Weights of a small GPT-style language model, trained from scratch on English Wikipedia.
Architecture: learned positions, biases.
Training: a variant of Muon for these matrices, 116M tokens, 14100 steps.
MLP neurons of a small language model. Each row is named by its layer, matrix (up: input weights) and neuron, and shows model dimensions 0-159. Each number is 128 + 24 x the weight over its row's rms, rounded and kept within 0 to 255. Numbers have three digits each.
Before each neuron's rows, "fires on" lists the tokens most often at its 100 highest values on Wikipedia text that the model never trained on.

fires on: "in", "p", "pt", "s", "mer", "ren"
L2.up602:151106119137143127125112101112125115112123129122118129145114132095158127164165121136142110114135141119111153126120085165147134167141099150158157125115149160098149070114139146140091133067155103163142123125190087104128141170095117135098097144160129086172148082142144110099137133176110150128110109092146118109105160120127127131106146115133109105092126144148075117160103127146146181088153107159135159099111142084128116141085152088145115115134166156146140142144095133112132139124128149

fires on: "av", "r", "pl", "/", "l", " ext"
L4.up282:134161134151122128102056117142124118118111118146172098154124116135109136107137124139124097209133108165100117160114111190104102166136127117125108132134174097085149123153158092104109146144150109146089126125100165131127128122098131106109142143092086153112147115116095113116164185144135115108123100163137134158100122116135156106136125136156158116120151155160122143132117185136103112078151169130103116139129109123154112105178100102129154121142115132139117081150104146149118133128139132

fires on: " first", " only", " next", " same", " last"
L3.up633:138171117138068106141141145139104099106134139115098127101133151103103132100167135163107119087129153162146137156168116098128112079126126162141152109154109079139125081128185123115136077112107165117164158152161145132100106117094146134103127102180125122108113102147113119152142125157156130138123095139134134170157158138100138164152143109137098160113155134127115149111070155159163117085109130107163130141137118114123135073140163134145114141142091127104116119088145123119119104145138124

fires on: ".", " w", "5", " dep", " ch"
L2.up4:106144147159120126113119131159096136118142142159107104123152136082105135148133097139121109123114132144129132152147109132127109064144092148142140108152133087089107175140098113090090132124155134091112144156173123159110115170088107122142095113150096121147167136113116160165098154149120130162127126107145155132123175155125110121110170115112121155118132135074134128168126121133139092100120185151108133099142188098127139148167126111088137085121115125131171122109120124135095175148093145

fires on: " |"
L2.up241:134136165150138101129172146118172195097130120139118120110197111126119119075118154144098124153142097155120106121106096116123110168125104138171121108093126078112156147081156141141167101123134122118137118139124149133123128098096142124136132113161095128139129115137092133135116110131125137149131154132126147090159118112114147114137130122143160135110110089160116142170123131154139123089158155085093133106125130149110161157126080110150112080130130096109090134167139112149124205134127165

fires on: "a", "i", " de", " De", "e"
L3.up126:106142112117146131117086147112110107119154136106161149112134093113110117156128097087103116151135190136120114118182110090141157116121117137124151124139110078158133154115142163162100158116127104151145142130074133105106105116141109134161101133171126133136094090118126125133151105136118085163144134096137154127147064155152086133141084143140161154105122173091133153112126137100160088147098146105171166138118147087136083149138144138137148115145114152097134120089139162128157126114146110

fires on: "u", "ig", "ur", " |", "i"
L4.up160:155161124138141150117152154072100153114101087120115115089128121117107093155159143166099118096136097123105081119146155110154136137175115147110152114143149151109113137127161131126129089110113095135128155146133156112139153179148148119151106160115079176186133093130123115123136148105094174121129133116141106120110103145128124141132130114114136158120071148124150132150112158085136112107114101123118142110155109095144126182144086146142133124183074137115124162167111093101120111145129130

fires on: "The", " The", " the", " its", "A", "s"
L2.up6:149176158145126107099089141111098121106121158116128169110126040125144164118109108124127062115160135111141106121167132151108143111123154117126149109117124145179127101116135129089133181147125165137112084169173135161113160109153133119132096132108117138122077114159142101137174125128136135101130135145099107165153112117121121133135122139096135124130121136105125140091139119147141153068097142141139110148126108182126176123086107110133155133154141102104119149138127134142082123159110130

fires on: " |", "|"
L3.up462:122134115122182134115128188142129132127125148173118140147156183145064165105156111131085114127119118167111083120110116114145090159156103117102128152174136100097123105142115116133107101151081095168138132110153088127112087142143129191124143135149171149139077092148139133116097126136131159111125156148120120133127126133118147113104089147112114117111153164133105157123078124123137122133144176129114107145100155126111120131170126127137116126129155154148104112155099116089129115113155173

fires on: " |", "2", " However", "1", "0"
L4.up379:126121118097104169121163118092115132112116119161113129146133142107123163093159138142148113101116134127110116146161145127187100144140148102189140105101158111103122141119079170079124124146102100129098160101137145129126121142113166126125103080135136080148100121120117108098123147136124154129148123147109118151121125109123118128149146134170179157131176082149136138120084116086126150101116170169075141142132161114119120147164130143096142106178117103123126087169149146140115127106094146

fires on: "1", "s", "2", " years", "t", "tern"
L2.up494:053153123122089143123119118068137126150106113136132112136123115080101162167136144110136156166137114175081157097159131117159119130103133137111137089132123137135109114126118148145140128146132134150128102169117143122152101153121120130168134125114097086140107123206098132130151153149147116111123119127111093121085104097120084127133138144117114089136144098143124147119119157173128159167149164102147118146147132158124146120120087131143119100141117170145127089152182115126147123076098152

fires on: ".", "R", "L", "I", "ev", "F"
L4.up483:142169102128116077120149168118138128086164141136114089123125124137159154124135127128120136126106124143107130164127114088130142122073126153127118163080104130109127106152114104110107072115153170139173175154126092136139151114145175142079123131129115134171115131138095104135120124105126154138148129117113121112126150117136098174152184149150124106126139095120139124115087133127115153098133087123099196114163111134156123126151153112139106110144071100149138099098145160107105144118171106

fires on: "s", " |", ".", "t", "L", ";"
L3.up166:133152143148148135090162124112125145136150127112113089135147118112156148100175088109125102118131131123172141142135130076134157116145113131130125128122089101153144115166135175098144113128104126149142131098149085138100123119090134145079132101103142095153088155115065145120176120144124144121143139141118118128069118104107080142125177093119119084128140106135133134106115094101102129081135185166136141158135137171137133167171160102099122133153141093123131111132145158136124170114142131

fires on: " gr", " Med", "por", " rel", " sc", " comm"
L3.up599:114179172124125112156139114070136133079151118093131119090144123120107133139131170136130099131122174105138147103164120118124175104131097139114099133127129132133150108167124178109114106174101132112140109077136159092127135148134109100121114142144115142142154140141165143122111159124110140087102127129086172182124106116137101132143095122125149132105122123118087127164123115161120127188148082136141145094124091098081120128144103177164114107133125142124145161156125155153118162131100101

fires on: "==", " de", " ==", " pri", " can"
L3.up53:143104159102130144127098119094121111107142108096131152098156132098144141174087145116119122123123120108135102154108155085141147126135085103118130140125130157098135135094103124134171084090143090155156179101164174151150111156103137115141087112128108112147126138138074125101126098123113151100151138130155116151134119124122168143154088123107142165143132145133109116113106110115123130109123113169151173199132150167117148150165131130106104178182119148111132128092107128143114135087158115

fires on: "7", "8", "5", "0", "%", "1"
L3.up469:148156132139115156216141096113089116105122141150156164132128155146049152102169119136143117120101122130130086133128135141107109117111094096135141128136109107137123090150134143135155141128112092138097087165126139124136167127145162119116107116136120100158130138118140134100111120102129131133149139128108131134136106138065116125138095102117155161128125159129140144110057120103163150103097158117121119143178174152130172095159135123142135170093141119119123119160127098131105092143100164

fires on: " the", " first", " its", " n", " only", " second"
L4.up85:114112102138137132140126153114094132106106087115130120062140090122135179083134125172140102104140159125123159129164138121141125149174088153202113132125144110152143104150117139093141117093098127153103115128133138112096096141117148133139096116134106092136084089159124135149170137158165151101121155160136126163173116079126124166137134147168124152138099119138109118118118140142123147079140149134131088107115164121119116140111106105122097115183111122138137130113085154131129151148147085

fires on: "0", "4", "8", "5", "9", "3"
L3.up510:136125139134153162151157157100132163156096125132116111190114138119120128160133138094152131142125127185148111140140117134135165146110113134128074097099109076110139138133158167116083156128142108080120125118123133092122135118119099128086138101134126129122101118104074127105137137103101152151147107107113087109124127145118143107140142146127092141110206121126133122128116157113110201103107121153111183168156122140078118146151096152114148185111130138122098108105139130147111124138107140

fires on: "0", " where", "1", " when", "3"
L4.up536:129130127124143148151172112123121135108145143129124156110112139116103187109141117116117122130120188146136088106164158151130099137153131104131193136134140124098110106161123133119134082165105123126092137144127095139146141159087106107106134103145100104135108096090110120128142110103125143155118103096163118131102115095088144119127135169091141136148139154114149110055107120139154175120146173167099139144124136167106129116130142146113139163130168123162173122096114164140096092111086097

fires on: " of", " as", " ", " to", "ity"
L3.up475:158152151097119154109135148138149089126126118134113136168114160123166100139093118129137099103111119118084136132176125129100131162147119138158159169132121164146116144104136143144101115156130085105124131142121148151088160129104112119152148096105113130147146119136137088119101131105087154114107138135118144121140121122167132113150121163107156115134142140126135152136088098158180118169133188146109120115097138146151148129095169123056111117139158105137058140101097152124103131142104061

fires on: " ", "1", " |", "2", "6", "0"
L4.up309:125123185172117149164181131122155138084103142142134154099176092151135138109114137134115116103163117122110133138117100162110101118111106157141152129078151147111140136094154158140168123077148133106148136138146099152107161101128142109154105075161129109155150156132111134152123114107107155142101106103141138083206100121095123146135118110112168127129118093115115089104147119143163117132123120097100102097116135161128107103125096119127137143101105114132110123158129098160122181119151140

fires on: "=", "res", "os", " qu", "les", "art"
L2.up26:113098135126123142111107093095154098129142123150154161112134172126121153128149099156148142164054128119096127119161124113146114124154150165133096114102203105104144126123088131095120114146125091158092154119112135146165110141111111144146125084136136180168134129093132148124129148129135149157126135113102169133098151112148135148082145127117123144143102125108156112147132126108153161131126094147138094114102120131120116144145094180173095108109127138116081129170078149085116147142148103

fires on: "The", " The", "J"
L2.up467:102160080134113125147089140106117115134124114117144143139119114128149145181164112145153101097146123131133130144125126150132130104188167133118107168125134142110136114164137157112083149116106114150126116102135111123081136146121136142080110122096141134110098142095145162087157114138126126133137148151161136152130138113126116129205127119063113092108139121137131146092132112148151144085126162156119128131077152106116096127185096102146113146138160119112095175140110127148095104119195142

fires on: " |"
L2.up70:145148189122158126111145132117127142134125119150101115139170121129157105065113148106137164164115125121165118127109109138105141139153094117162156086116132135171143144073135167153127138080154159136085101103092169132127128112167150127139138120144103100143142128144108130135179102084120132128134149144147133075137093128128112137124108100158146123135125090125165082141099154158128132134151131077133157122116101154114131157104094087124110138105113150089097105169136084133162155133135128

fires on: "ed", "s", "ated", "hest", "ired"
L3.up522:123136101165111109103146150127130133128108105122101143168131098134089107088145145098117075105110140133151141082138101133118119113045178072146136167085136140124145114153131159106133148140146151141142125106104140179090148161114168140148110131093155120130134124098149139132119146108151129129142126122128107142147140105067131159130138096167133135134131107153112124163127126141115110074181109142163171126136121191125090136151108133159163104104117115101127128117109117149139151112142131

fires on: "0", "°", ":", "7", "3", "all"
L4.up172:123181116131120140113116139095128130125148099100142138138155132137119146153118160142090101119145127073113151143109130110136119144132147140143136139152092139117159169133154139157168101148140145113101145107093161105123100079161129146119159137165165136157148099128159137118114079092116110167142134117121163143124074102110114108136149141153190104147134167141111092138114117132114173122139199149084106122118099125086113111141096113106130157098143109147141097134101127171097109110120089

fires on: " to", "ent", " of", " em", "end"
L2.up350:099130175114148128114167130162093104105109113126121145135124137154154095169112141090098165073132162146142103114122145132115115141129124115107157121149085102068148101122128132182113191129139092145126094118154151162172132113165117139153135117071144174152133161136139119187105148140121143136101167135136134111119155132131118103127122187114131116075105099120146117098084118124151100129150120149132125114133133123113100146112125136102099142112131120104100150134073146124149143150144120

fires on: "st", ":", "en", " of", "ind", "ond"
L3.up84:119180131156133128166133124144094108115142121126134122118132125108115137129131141111110103170138115149150139133148093146144135100118118095156101107109148147125143106156129110112148110164190134119111121134119116123113113100136105095151116115083108129118167125125149134136128146136140120136104119118141162148101177104161154150083127170069106136120077142103108165224145064104131132127142148135162132129107107095116129125145169107134095103121123070120086131116121120155150126182153124

fires on: " |", " w"
L3.up494:121177141159111126113121127127113164114139146112129101137191126115146138095121161162083172128101121147114133130128106159154144136135093157142123049112103088135123122099164100128164114120143142108094113118144137106116124119081131126109134119177130126130153102140130130174119138095145111090149138161131145101133113091159150183093114119163138139137121091121110114129112160155135146131099154114139172113087147163123168139128086085133145147125096139086130148152114096144111176131109143

fires on: " Ad", "d", " her", "s", " his", "t"
L2.up325:163100161162148145107091118148127141096101098127105106147125108127083121135130122143093103128138104156132126154116112159113144139132124133095167087126099095148126072114119124118154149146139142093103107165128113112155156099088134158087106147104155147113158156167135069137144184111150182087111105120127129162106107146138138149143130117154150133136155107098103146108130083178131106113147121120130150150126147134142159126132145120131142147141150112120090126051131143120124169159124164

fires on: " re", " st", " not", " en", " con", " sub"
L4.up513:150127148117128105136119119128082116152122131114143126130152140100119112154153150099125132133153124130155176092094117098117137128135121126108139108160131138118091092133129124102122097085141166160134092094121101103144144109083149119144149105148144134094172075091114136120128128084133153167093104119145108138148136107094187112150165136154162149154161135124132154131068165151147173117086133160117147184106141147103124119131148153143130148123119149122163151109086124081121114115176100

fires on: ",", " —", ":", "com", "ul", "en"
L2.up61:102159136128094170116147107094107113141102107128153135103132147117097121134116089098118151124130139129105083153160144129142123091094097120126136109170131095148152114154114116133172158122128156111152112136146106152108132156117116135198112128125115104131143140152145131113118141133163127134122096101200143103131094176080136162097102138107099166130148107128150198147133106112125117109100133093114141108141140145102100085124165127120105128131123121108086142162137103174101136188121137

fires on: "o", "i", "io", "e", "ra", "í"
L4.up313:095157142131122126122131115085112137094103115165149096103135105137104089134097127104115139104106129132122115160166154138133137097102132104114132164166092127074135162114127135105073161140139126130122111104112117103127128103125087136138144137103106129118089081138135108151113164139150134134146124093102141157172140172138078185087143118097109133149171155123136124136122117101160079165136164152149141137145121139162148146187154117150134127118116142130113162070124142132146128173106158

fires on: "W", "C", "=", "u", "|", "-"
L2.up179:154142111143171149071128144138140121104137115183128162115103113148134115093140173170103103154131172109144130133171114111137120083150153115144156118146142128075120109127131146139139103136117123155091154097144132111124125160117123174129091096123173132126143119112158107170113174158112134123177143124151094129135091081135155130151101134140072092136087159152137108123039109102138134145131132139128137094111105101118119114133119154138153154145119148117117117142098121106133121140102116

fires on: "r", "s", "c", "a", "y"
L3.up299:125131131160101159096117146064095107120150124119175119119097101123117173143104117153158118161138195123115146131125144115168161127159137145132110123128145091133154130112130089083150093124106130085113114133157126161119141105139148126119095071132110122159139156121140094134127112130110100147169122133131129145121101131120115151139173113163136130164154113115126129102121108182136141104141142166163122133105150136160088160106119119078156114108136100140153089142125086136080164115091163

fires on: " ==", "min", "==", "ing", "com", "hen"
L3.up445:120113117171103111127127117088117130143154099070125150140130115113079135164114175109143132172152181106117165134105151053110133102126069110117145111101120117105135094100077105109146106114159130157127170132105143095155173143130104105088166130147147082133130150119132117132152149116097145139132112117150144134129131111120143137109147160171165147130114139170094150111133143090135126121094131121163174146106130151151125114139133127148100148123135140126143134109129188156097132123126108

fires on: "4", "7", "1", "3", "6", "2"
L2.up469:146151133115132130133140135111147177125063113117127122116164108149099123108141108134114121136134094132106099127124091134094135158126095120175143107122095090122108147122147155129161116146135153118101159144150154108104157140152137105139132115173094092135125129142074145117096107131152138147145130108144133113116125077099143156104150124119136165098120122141140085147170128120092161110146138098094159129127180181120115164109084126123126115150165090109107115162142100184116167133087178

fires on: "e", "s", "es", "a", "u"
L4.up529:076100107138126148138129132129129125118193081127176138135148095133153132113093101156152152138118178075095125137144121135141154148160107121139152135098142133154152135136145123104105149106106120121098134101104107140147133146119138142132084096148111112140109142132126122131131113142159110134150153125093141123124117140111143140128136150180086144177119090117130175143071115127115121151134127152118124114147129122123112134144173107125174134077110116103156088071113072170126153186090145

fires on: " said", "d", "r", "b", " stated", "s"
L4.up286:116083114126123160134115124074151097128107111138141153134124140139177106131109129131158070111111125106072154106123132144166126132088110162137132113114099123152106082182169174115140127145115132145102107116139146139147156161112123149103117109143147100110124111174137142132137156160122115135156150169118150106132164072138128127171130113143155116136142119112101130144080113142144110130145128140145091113122125133083060120169143161096142130146112107122146101125122193135105126150157092

fires on: "O", "C", "I", "T", "L"
L2.up620:142163137114151148102121087108135142149196125107112132121151103159184146124159157104172124141125142096114124178059116117082115137124145123089078120077119178140141120179105127127110118115128106143151147151124097118131158100135126140120144096122141101121126136114100142128156154104101129157150097139120133110118124148114092118164114167116149110123153152149092170092103114119110148092130097123151155097150133094148166090122140118124110147148089175103117128124133129130131129165152112

fires on: "I", "et", "C", "D", "N"
L2.up430:100160128131113141144142123091137152112150155097122104077146134159099172118112128094135108110157137148120115181042117076108148122120101112127126111135097126150115139158091112159152126118145114177143143103117102126118139121142073151108148124154129159149130123087155110169157147126123173133139138155104137106125100127128125099115141099162103106134133162131103134128111144128110138136138139126110147151134174126182177082100167110160124122143126107129122159085106161146117129097168111

fires on: "s"
L2.up157:146097151143137160093079131109114139092096119114144123170128147116127138129141105141138089126161143071099144120124104152093162103115116135087135105123168117094116118150138140118127116093133119150106115161166117111144191133121173129117080118107137080147098114134108106116165111157153131112126143118139141137111109140170126088077123111153149124136130148096116175138164082119145152134141142143147105156105151184116178117079089138163151128123120144141111133156139112107126130177124146

fires on: " |", " Place", "m"
L3.up30:122167131137171135079150168097150097126145115150138122126174153172113153066149153154132120140113137143127099112127126079159091147164114131129117116159136118082180114170134132151094141167086104181180101155102094105087127123160111161135128142111144148131099107090145165143120125129157119124133100101100110136128123144116113134130082113100120112085147117141148142130107114148113134151142092109090118152106148134142131150145137076134129101151134167136122123135133097140113105102109150

fires on: "er", "l", "c", "al", "ac", "m"
L4.up131:111141120150131114117161142157147122104150106138147116107146101138123127125134136120130084165092134143125120117095066100134132136114121098185153139135161155104119107125142158141117069155166119135161109153127116110117100109143108138146124102099124129130119140161165130141133127157156146114128189110125143110170110155108153148151101119116135064133147096135111115089096100101132155114132119083114119132129116145187119172116178145156142108094170139161117113130151118125099117051124148

fires on: "and", "ron", " order", "os", "art", "op"
L4.up342:153123114109136153092159107109130109132135094098112117063148152127151134087110151107133127136093112093142145134147135128158119107115127143110091157094158109124142136129129128094201151126099142125098147116075063112130114115121157127091112122095145112158124136124113137142119120128163127116124130116121120125165110073155144170097176100135163156147151152132130109113134131128152189166166144152147118117110126131149111164109167121129113075110174153137140178115110150127157136104144104

fires on: ".", ":", " t", "k", " w", "w"
L4.up294:155142122132129113106134152136117164139130155116129103116106117113089099139135089119137148170140121104146099149157141126078150112135150121110107143127147084164101134145109167144123144154149154129139106152176097120106096114124162156143097131126147091145174129118124156144113129148113133126130119112177142103100172137130162130059128101149143156157119123144131117150093128139138142087133130116085117107108118093117080175126138129102096084119074165139107076177153133166096152139128116

fires on: "1", "0", "2", "4", "8", "7"
L4.up611:132146150138092128176088149146130081125138165120158152076168096144111129119138123111119088126154130129134104138149145209131114089126124123093120156098114150102164100185122143171122118094148132105128127167151083118105106135120105151178128151123134096139112112103094144124132120099098151113158148116163137115126147138124102135113105066113130112147111151116108127122171129131144154093140131140106128116168152162093093127126136132089120146144127172100113142107130115173125136110127169

fires on: " en", "é", "che", " app", " re", " inst"
L2.up329:149148139126092153164159103118098132092164124135147128138164130091079083112118137101112116163136171122148122123094083115127112109112136093110129142154202115108127142152147090118142129117175153120119091096162131137145112130142182099190131117143108139134109101122141080116143153207143138133126138084152125132139151102104126110142132151174117146125095102093149126139106131147116151125140113140119130141091113097113163148101120140135132145082122140129167125156113129100097145114127136

fires on: " |", "1", " ", "2", "6", "4"
L4.up76:095162131134126112157175133162125130078121119136160132123164123128132120098104139144128124137095120093099143123118110137142115126122094175144154103097127118134161098104164147169191103144137114111074162087119114098114124112101092102137122098161113132177164151145113135113125092107121146114124134161140169105182149117165137166108135128111136119124143114130114149095091125159127169104118110144100138084088160170123124125165123125101132103118084129124097108185129152130150145117150123

fires on: " The", "9", " St", "The"
L4.up501:113125119122135124142090152108105179127137136163137130135126098152113147113123107150138126128146135143099165110085095125145149101174174145122113145117156115137132107172109167149079149146126143135112122105140121116153089104114146132091112116125136173108090075122131106135147111122201132072112155110160156129118160167208128107139158149100131073149129091122129123078130108115128119105111133134150116151111142125137137126145099097121147133086156111153129142104112136144108173126095126

fires on: "d", "c", "s", "in", "ers", "ered"
L4.up541:132065133153093140085101151110108101137122120150168113134149124104151095097111124137139073112053138139136156139133150128160137117105143162154134130146154127129114126126156157070118133120127101134097107151122117148143125118107095207189089150162155161102119123145169122129133162172084143130078116131127116111116117132147131171089143139097145145124133119143133106116133140146137092126113123116142154135145142127114099117095134147087102100109133169147121132150124146125093168142119141

fires on: " |"
L3.up120:159144152156136120120173173115142152091105137131102109148175094141120107050114165163066127132125161148119110110115094143151121175118137167152083107132129118114126151106142150110144116136119138127166099123090168154112108084123150112104126128132122098129143129144100124124121141082099137160113181100114136110128121141114136127147120147129142148147087118148130109150112161137164108089140132109135153108085185133124143116104097097128136102124148124133142123168122101135106192152128146

fires on: " s", "s", "t", ",", "oy"
L3.up31:059119117114139142124135140165115130099093118142143131162083089075120121120125152156129167138142113163185140160133140126111105149138163148117156116104131133184154076140119134137134114115124088105144104145125120130116142136107122144117148118163123123161158131175132086112106138112125120121102103119101127147140124090162094165193120096118087142168149121125139128134139088183127119157171118130117163089136151101117145129173098156135094111159106139116118110164121116117130129106098117

fires on: "W", "P", "C", "I", "F"
L2.up523:171170105126125167089121085133118139100135143168143148157099098135085155131109112090146111116120126129138115125113143088189151122172082132121134120113152147114090130082132150127148115146077115157076160143142149137125148161173100152107095117083120146111148128162137130135148130150149123109145158142107108115124116091097161105097132127153106109179159144170140146148095134147163163149134116106139135113136145090102130116093109140108095142093133151140136127119127076154114110149138116

fires on: "s", "ed", "day", "and"
L3.up128:110166140192114136068124133092116136127130122110137171109120104122118123135109139103128137169110188132166191138199127084115134097143147084152119096119118110134154108123112155132127090111115110105122125127134129161129129149153124134129115125121155111133132121104106162167094104152146109106095137153122136155114110081133115131113148109179122114131152086165168137172128109166112134117148140107135116134089111184095118108118119142128131078155097130080126123164133113138132142132107144

fires on: "ol", "a", "ro", "é", "á"
L2.up638:116135113144130118113155104132160115131178093154112115109149078166114108166110124103152130144136127166139144083149128108130090103156130144137131122167156133200152151117137129099116124156127117088071118101127118100138120125141117113135105115143139131125112151119127139136142133090104126160158154146120135180154130094123066140135090159155130087135090132138089131124118105144149105164170102107158092122145119141097110148163112127154112119092180161144172152079111119160112133126114132

fires on: "s", " Russian", "ch", "f"
L3.up217:153126136149154163110115092131132146098109134116147085107115079104150148129138100135182110167114151081131123108085067126083129123132066126135149116100128137142168102151122136101152122156147116139131152162132131119106165148134143131089093139131125100137085148102101105144147138129133114116060139112141125153088086126152148106146156124148124134130152134123100144150128113110132175136148147139163083137083164143111161124144099138156174114163093121109117151112140157154152126129096129

fires on: ":", "°", "′", "”", "pl"
L4.up52:135135110138096118117084103112096106127114133132158138126093147076101114148174125161083128133141111146110158109142107085091109152152152133110145136150102118114184121120143157134132108118138149146148116131131161113082137127135156120090134130140152165145155193158133145086109141129153134112118160137163147162112100117136105157126123147145141119150104152176106110129108100115147154108110148119167114152136082138129134173102114122160088134112175084142105087107100096173100109126162114

fires on: "-", " first", " |", " second", " four", " c"
L4.up433:129168107138133124124152155107136111149124087132144092131145111152111171147130116154091128086080145123150128092129101121142080137142142109078153111129143142105147078105137115171106147157133135115147061138208118118098102143126116129104148162140165147120124106103147137150091169132155161155119115096118122111098099125135113145146135083121103104106088145129116090125098123138102109141097119127164159141123137135167153136123117143127108137158101168126137156179112152120163166114131137

fires on: ":", "c", "ult", "ter", "v", "h"
L3.up294:147118155168123160143110163107119130119150126126140150137157111092119115113080109093097144137114124153161118153126145142091127107132166144123125149116117140076127150151146119134079122149126128106127154115090115141128115099123108154139097128102142140109111154150120131146134164108111131135102152089151150138157121149146148068139159101161143095127111151123088140154151152067184111105156161118143130087088083151133115134133167203111114107084128133144120090111133154117148161144119087

fires on: " the", " |"
L4.up139:099163115136112151128158140098149117130112123126121104116144104154152118098125125133116111099160123160128172116111121125154193134123124137124132128085141109157125124118133137143147142147078137136114133102133115158142143122149104123073154108108100111132115078117141153125186187056146148112114174138128142120102106125135113161174141085131141131167148098120111110156113152129176153151133125138132144128084114151106110186128084042133127120117125098135119123160117117138138142141141161

fires on: "l", "p", "pl", "ult", "aint", "ap"
L4.up8:145160109046113132145088108101139117063148123138165140131107092118145143127124089179095090151108151103118186172128131126121109123133140108166132123106122105078140143140128097133151136125141115146136152104125167137138091109110114140127143146114120099162126128156114108178117126134175106140097125145117148111119137148165184146118080129146134132120133094111149167087094161140164164127133144149127102109156104108134111111105120139151151141151083137105156126130135090148142108133149143

fires on: " T", "h", "j", "é", "š", "ar"
L4.up614:120085135122123124099090137074117098137136097142149079190141150129125112123129136116164108117156117125141149147147158151127150143125168153183118183150101113099135135136152126160166128109124106134124102100154107137103154120135126165101109083124110146131127139084138125078169101131136137151124169107116177126120140114130123132134135165099104135117098113102118159105140119152117112121121139139106161100059156111176109152122140135119074125125148128125171079123112122090162135112123163

fires on: " |", "9", ";", "8", " /", "0"
L2.up317:102132102123117148133076123132147153166097135137089085127195119121138093095136127144135128145141144127119125136090120106152155139106107136120086138201160084137149130107159135157148120084126142105095104128100152135112132156126110107136141115127167118136099123110122149095147164091144101135101134125195123092153124152130142139143095114126113137138152121149099129120151143180151153108112159144143162085116151177103121149128091114108131110149153090142118077157105111135134157119168137

fires on: "v", "ov", " +", "op", "r", "in"
L2.up587:191150109116160135139121160136094128105122150154111154118112158160124126113090180174150101130101140117136127126124130092149123102108110137174144119140178124121142103115064142083153089127147174121103156155143138103134089142125146140067101123058127138153139145110156152117135136148128103100154119139119091140098108176159116128104140135111143121157148129123151115126127171112143106156122108149117137117075114134151083097093129163117132107125131105131119134146099141157124118106159150

fires on: "v", "av", "om", "ov", "err", "em"
L4.up113:157166141138124120109111103125136108102117130137116147133107163101123160150115133158106125162119133127146104116131150174157135104109145098143142085119165140129108105154081121131153126137131117125134178163098157109102117129144160094079107147098062111115080159102132165132128136121138106120139143109137175167100086108122135129099140107147148132149152114111143132113204098136127163109157102094157167103109118121135120140154116154107126123066116138162102134152139134123166141140110073

fires on: "ar", "h", "r", "ir", "er", "al"
L2.up475:128161145116142093130156128099141136133138127127119110127146156133117110145137140147152118093154143129138124140197115098131121140101128141131066155110122140106139122162159137112096058100131099158174114141133137127120090098131160136119126089103117124107137140083148129110172148098143114153182166172114127127114171115128141135125172122114102103099148111120120152058128138138073109103138111090074118148136151136145093118110165154150103142083144134137159112155129114103136164140121137

fires on: "h", "5", "is", "n", "4", "3"
L4.up367:130156182106074148136124174155139111142086147139139147135106123134167111136121159122169122118130123165124096130156118143120158167137100166110135109119126127119131140114157128109082122160148096109130099125118140087117126153101142142088145100138147139097094106129128090128129187115132122162155092089109106131119137083126106100141141144088106139098159169102164123111175151112146131106111105147165131159069132144158113151136112136130151142130135122151152120163109130096054119154141141